Part of a small language model's weights: biases.
MLP neurons of a small language model. Each row is named by its layer, matrix (down: output weights) and neuron, and shows model dimensions 48-239. Each number is 500 + 25 x the weight over its row's rms, rounded and kept within 0 to 999. Numbers have three digits each.
After each neuron's rows, "fires before" lists the tokens most often just after its 100 highest values on Wikipedia text that the model never trained on.

L7.down647:521506493491514504524498487474509542517458531480508485496544540511493500528483516522529484524508478503516473502474499479507511528470533509447503507507526502498515546456515510507489492547505561524486542523515496485503522496438487465479490477483491530513451508479506452492511515511536475473511492499501501528498465557486519489514503488482491486509495479513485504466469496497493526517516556456492508505500510469466442495503529466522505491450510468499443512509501486499502491512534498499492484463461517497447522523541445462503512527536494478502499535481537503474532499554527535515
fires before: " |", ","

L7.down128:530476481502511528536541493456500534494529514486504479517551485522504545498458481508486524464490471507472463528495459513491505525431506510503463480492482470494513556510478474536486484514528530514515552559528478486489517510521433528503574486483502492515500505490503491510533479505483524476508509521524471477505496519511532488547474466491505491503522495542516511516478542495499484491513491521495513486476483508494493542518486502513455480495482425488476543524524476473467458539515518478491503515471528526457515471494519512477497490485489542501524472539479516511523470480557484488
fires before: ",", "1", "2", " |", "9", "3"

L5.down30:500501479439472474482479563516504474517531495485482496504499468488472499492486540485496527515481499500489486503522518524486547480484470504570508441497484472490520547534506535468513487494510479523446479494501504511543524508506474518518468525539482503526509525502459506506500444520486478507482500518536465494539470499492460450477445504465493478506464478492502481491515536444531471490509529490519520520453491493484508496482490510531502518508532522483508546518496499477478573522541542527555505490502530534474500486529510485494502495488545516485469494496499485485457511514512549533
fires before: "\n", "-", "Incumbent", "In", "The", "On"

L5.down99:491501512508521546490484512524492501526521536466539477491445535489467540545502517458532552526533515535484531502521515488498484529496478527493509442521520481500485492458538529542491542463518475489490487528518483521495507442476446507524539515482518505553493527508500522493502503494517533478458536469495474512481464497522516461503500460510515470446482460491512492514501465457486531476477476509525524497512534510503529529452506477508550469544485505477532542468497510515555515494462499509514505506507497520526503495492468486488522513524555491478481534504485511514487510464531486519
fires before: " |", "|---|", "%", "|"

L6.down450:465473518516514470525479531499473506528509510558490450532496569460535476496514483523487515513525476480503485542469484505483480533516495487466492472513510534477485506481533522503491465526487508462526465513511473497522521502464484479489485499491570475465537492502482539489476464507532511493500477486473437517501473488514452511497497436523530509539515468477511489475507482489526503497477504477505522534510451522505527518500534499493488493511521510500510513536470496541465475486478456534526505502496476489497513528521483515540508510538529499503455497494494495524476533487495514526
fires before: " |", "–", "\"", ".", "2", "8"

L6.down347:513507455536474498487495515480520518500494487543505500498526530443518522526505500506503483491517523547499483511499484485490480528491499480487484511474492521533453483467484510455461479484502492495537453492505481532495524520471489511450508484443514505484520546473532481465516527529483490478479534484472488490484484499527486534510505496522504510529489449519487507544511502505517519480508515496474501551491475486531525428528526499492492477510500508500489513512507562555503536509529518529479509477532480463482480527508487470491556549499503498506468510504503510491462487448480516493
fires before: " |", "0", ",", ".", ";"

L2.down1321:490502506472487489478525519508502475498522497503538508488470522569470542500490499528476523537547498502535473488534488520495530498499507469478526473495546487485511512446504519490506525473527499471479561554549524494503484491529473497517493496490522522508471542479493513489513456469487511509478519495524458469485501481476481488509486462509515490466473472470572522512468544514482488525534503492478470507501523520501512491445485512527521455481492562495503532467474496521505500529470524518526484483447527518510514497485507498497542463487482466529510487508486468531482521488545486564
fires before: "|", "\n", "-", "===", "The"

L5.down739:513522486497501501513506509546499517479506514502480473494536506494495495485502499518461533497487480475515543444488501498500560497519478524498495497499496502516509533471549514438478492455494520475453502520438529483534519487496485565484523492491496504520505494505492491503498456459522431486489486514483478508522509474470521492535484546461480471492461515500494504533503503443493470472478501510516471531473494493463488453477545454540469500472535556468474493515529497502482509502529515534487492483514501547500518494529537534460504506480518500514457493486499520463495464528556510531
fires before: "\n", "-", "Incumbent", " he", "In"

L7.down1284:519530445508509537485517536506549505490474511448501508481461493493489539464489505472499532506520466519471497514514505527511489463523454507535502422508488518502482506488475502521489522469491510479536522482493482555534513522504522541506498491504512495529470504466497505509532466523498566492487465521519473534531513514480502464462487528500528481490500496498469493501480454504506552512517528548508521487460479480519501487533478482518549528461502502522496524510499489469450525548487511524523486498496476524508511473500497504530496460498470502493489517464531470521508507469463520455
fires before: "9", "8", "ect"

L6.down999:505476515511543508509519483479529497537520448530527528479525482484513534473472498487476564435555533483469520472508527499505522511473475495521490474501468511499497483504487505511496491510469461499533540503505489505521437492494511467508552497523483503500503508537487520483500477542483527505537506528490526521523483468517470483458466466457470507477518588494513508506458466470483519536533495511504516452526498510503454518503524464474528532482549506481498536512511472504472476512492493491528515500506513562496455461501491531484475499527544502506510492513497448494517494501530487476
fires before: "8", "5", "6", "7", "9", "0"

L5.down469:470498481489463490481521485557505486512518504529472484507503507486461497521477505471497516491529537557510473507499526486508497515481487501521491496536504528482489501538515548498479493533498490501494479490517466510501509479475489520511498502493512488509482567497500511539520515518484509510459463507492458508498530495540534520495490465503547509469494484514503506501482485518514488470469501529455505527504518514484490534457472526484487488488475467522546542502524522517485450478508544519476505506472495537548488481486554502527518561507516524493449518468460513531503483497483537520
fires before: " |", "%", "\n"

L7.down1283:473484499471480503512489474518488522502529471477499495490458513420481491519499512467533509468502482514457509497476501554487545478504490470531502492489433513510505537505506509548481506492511494448473491508498518512479512499507501525521500505473501445501482553461557540488552510506511498516500495502523523457456515462530526460496484510473477486509481543499471503491485475508470485492519523548440485476535496529472500485515473486496508521449515472521493487498526503513423481504470507483486465510497450532485494504531524500459516498486532519519559508484463528490556462503496567481
fires before: "1", "2", " ", "9", "5"

L2.down271:509531520488517482488503498491482503512435474555469521498538533507530494489493505494515485519521518493492510487449502462475532513486525452455470502525505485500525491521487489521530515504506520498550533554494490478488588527514494501469474499484536488529476482502524459518533480491529469520458520464458555472517471506502464529452512506519522561514482491471506489482542496541520508527478530481521502514496512525493485520500495485529495448490507464490478471517450469522510517487534479499490505514532477485525511559534475536528530545539483497497412477517507480501489488490513497499
fires before: " |", "%", "0", ",", ".", "\""